config.toml
head_dim = 32
hidden_act = "tanh_gelu"
norm_place = "pre"
norm_eps = 1e-05
attn_scale = 0.177
decay_fraction = 0.689
decay_shape = "linear"
final_lr_fraction = 0.0
batch_tokens = 32768
doc_mask = true
MLP neurons of a small language model. Each row is named by its layer, matrix (up: input weights) and neuron, and shows model dimensions 144-271. Each number is 200 + 30 x the weight over its row's rms, rounded and kept within 0 to 999.
Before each neuron's rows, "fires after" lists the tokens most often just before its 100 highest values on Wikipedia text that the model never trained on.

fires after: "\n\n"
L5.up262,196,138,211,220,200,234,186,157,223,191,240,209,207,188,235,228,248,160,147,236,179,232,198,206,152,212,177,224,167,180,193,150,175,191,209,151,150,228,179,225,215,231,216,196,201,154,169,219,213,215,217,179,235,221,225,184,259,217,198,233,212,155,210,237,130,220,176,202,201,163,198,190,226,243,179,192,155,260,228,275,225,239,204,194,198,198,210,197,180,193,247,169,206,229,198,198,210,202,216,159,205,182,179,214,209,157,208,222,210,227,205,210,155,256,199,170,248,255,231,245,196,220,244,193,194,199,150,163

fires after: "-"
L2.up397,249,168,194,239,228,156,202,196,215,216,179,190,208,186,145,220,210,186,148,209,223,210,200,202,163,205,247,144,169,213,211,196,165,150,191,246,197,187,202,207,209,221,151,145,217,201,220,198,184,187,189,226,175,202,195,239,194,136,234,237,205,152,208,205,176,190,195,202,204,205,201,218,165,185,173,216,200,213,189,201,242,259,173,197,241,171,179,173,170,122,226,198,184,220,206,148,204,244,188,173,203,201,212,186,217,229,214,213,219,229,179,195,192,152,192,233,223,227,226,201,218,205,193,178,194,277,211,190

fires after: " a", " (", " the", "'", "a", "The"
L5.up748,229,134,192,196,192,206,196,183,204,225,241,205,135,188,151,204,195,135,121,219,197,188,233,259,193,188,195,125,215,206,150,204,247,203,172,236,192,172,195,198,168,206,165,184,216,194,224,175,199,197,220,212,187,196,206,194,201,247,153,204,203,197,163,198,161,159,254,214,175,220,203,195,175,190,197,223,140,201,172,213,142,197,256,139,191,213,185,221,208,198,242,162,220,199,196,149,208,198,235,215,224,204,156,272,195,212,211,205,232,197,196,186,195,179,208,180,214,243,214,232,176,206,155,185,196,175,169,194

fires after: "\n\n"
L5.up605,213,148,222,226,186,209,198,197,213,206,209,184,190,170,186,212,207,149,169,246,190,219,189,236,194,210,205,195,174,169,200,179,181,196,177,216,143,232,169,198,151,180,194,194,190,170,221,206,210,203,234,218,172,232,203,225,192,184,223,264,188,164,262,239,162,205,147,228,243,177,248,190,227,245,163,163,216,183,226,211,204,242,211,209,199,140,219,198,196,190,253,188,177,199,172,229,262,192,219,214,238,165,180,178,204,239,224,236,178,173,214,184,185,208,165,166,241,236,239,190,225,130,208,150,164,222,168,150

fires after: "\n\n"
L6.up353,191,191,185,207,189,194,169,184,244,238,233,247,250,204,210,213,192,169,172,219,198,178,189,213,195,152,204,217,184,184,225,209,217,192,215,187,150,250,147,215,204,196,188,195,222,183,125,191,206,216,239,244,204,220,226,205,220,201,189,214,189,203,224,260,154,218,180,244,194,176,234,212,206,187,185,170,162,194,212,277,266,266,204,248,205,181,197,199,187,199,220,189,164,209,203,248,252,158,191,145,221,184,192,189,177,241,217,195,151,242,225,132,161,150,165,192,274,231,189,206,180,168,221,150,188,168,179,152

fires after: " a", " an"
L5.up959,215,189,221,242,233,217,221,169,192,191,193,156,184,203,142,161,172,172,257,210,203,192,203,185,169,191,198,217,254,175,203,135,177,183,187,234,208,241,230,212,188,239,172,194,167,123,203,213,246,213,203,187,171,171,197,214,153,175,202,213,177,219,189,202,169,229,213,221,248,194,187,250,150,194,177,271,165,174,228,227,141,165,178,231,164,148,196,234,252,159,209,260,179,209,173,205,244,164,236,217,268,159,203,239,214,251,186,206,200,242,171,217,214,215,194,209,206,199,202,213,256,177,178,230,184,155,147,214

fires after: "\n\n", ".", "\n"
L6.up1452,224,162,196,204,151,225,204,218,189,173,201,181,178,173,182,190,263,233,194,201,165,194,199,166,216,170,209,197,168,138,171,214,164,150,202,187,143,192,174,208,201,209,222,210,219,237,247,240,221,144,237,240,190,185,235,146,233,199,209,248,172,157,222,223,189,206,141,209,223,193,210,184,193,241,172,220,223,226,204,246,257,181,198,212,216,143,196,194,160,238,188,177,209,216,236,171,217,174,191,186,201,136,168,179,246,169,172,234,191,229,228,226,177,268,212,159,229,241,258,284,182,206,195,194,183,211,216,172

fires after: "-", "|"
L2.up443,197,232,196,166,203,226,185,174,205,177,203,122,210,172,172,202,182,159,263,109,209,210,183,268,155,199,249,195,190,193,249,206,207,199,191,233,194,181,209,216,195,154,185,228,234,170,163,182,174,162,190,231,216,184,181,181,207,169,274,206,230,152,180,199,234,196,186,240,164,198,156,259,168,219,125,221,200,178,185,181,220,232,174,185,233,185,171,250,231,163,228,202,189,190,234,225,198,231,179,189,204,250,209,195,215,192,206,242,227,207,189,175,180,180,204,178,241,130,204,170,255,205,193,166,191,216,212,195

fires after: "-", " a"
L4.up1356,246,159,207,224,252,175,126,192,232,172,211,145,200,211,210,248,214,170,225,179,187,230,226,228,167,234,209,213,175,229,206,189,249,123,199,279,226,213,174,221,169,188,152,198,242,207,173,158,215,203,149,196,173,190,196,202,190,174,207,218,217,181,202,249,241,190,264,270,151,188,241,256,182,189,193,242,207,157,152,227,166,213,227,235,239,147,205,207,227,177,239,201,169,221,174,185,175,154,236,182,203,163,177,266,191,257,221,209,226,273,203,201,195,85,198,159,217,201,154,238,230,200,171,196,200,166,166,150

fires after: "-", "'", " in", " (", " at"
L6.up1308,234,214,274,196,215,242,193,254,241,199,249,173,208,187,213,214,221,175,174,170,228,154,195,264,214,194,205,200,221,223,200,138,239,198,214,226,210,159,178,216,188,178,161,215,199,179,168,156,231,229,182,201,181,191,218,212,233,231,181,229,204,193,217,244,205,178,167,210,132,167,252,209,214,218,154,207,183,145,213,183,179,188,184,187,204,155,166,183,183,118,234,191,183,243,165,207,203,242,203,184,185,186,246,197,156,235,246,195,259,244,212,190,215,217,244,130,252,210,189,230,206,220,199,187,236,191,206,194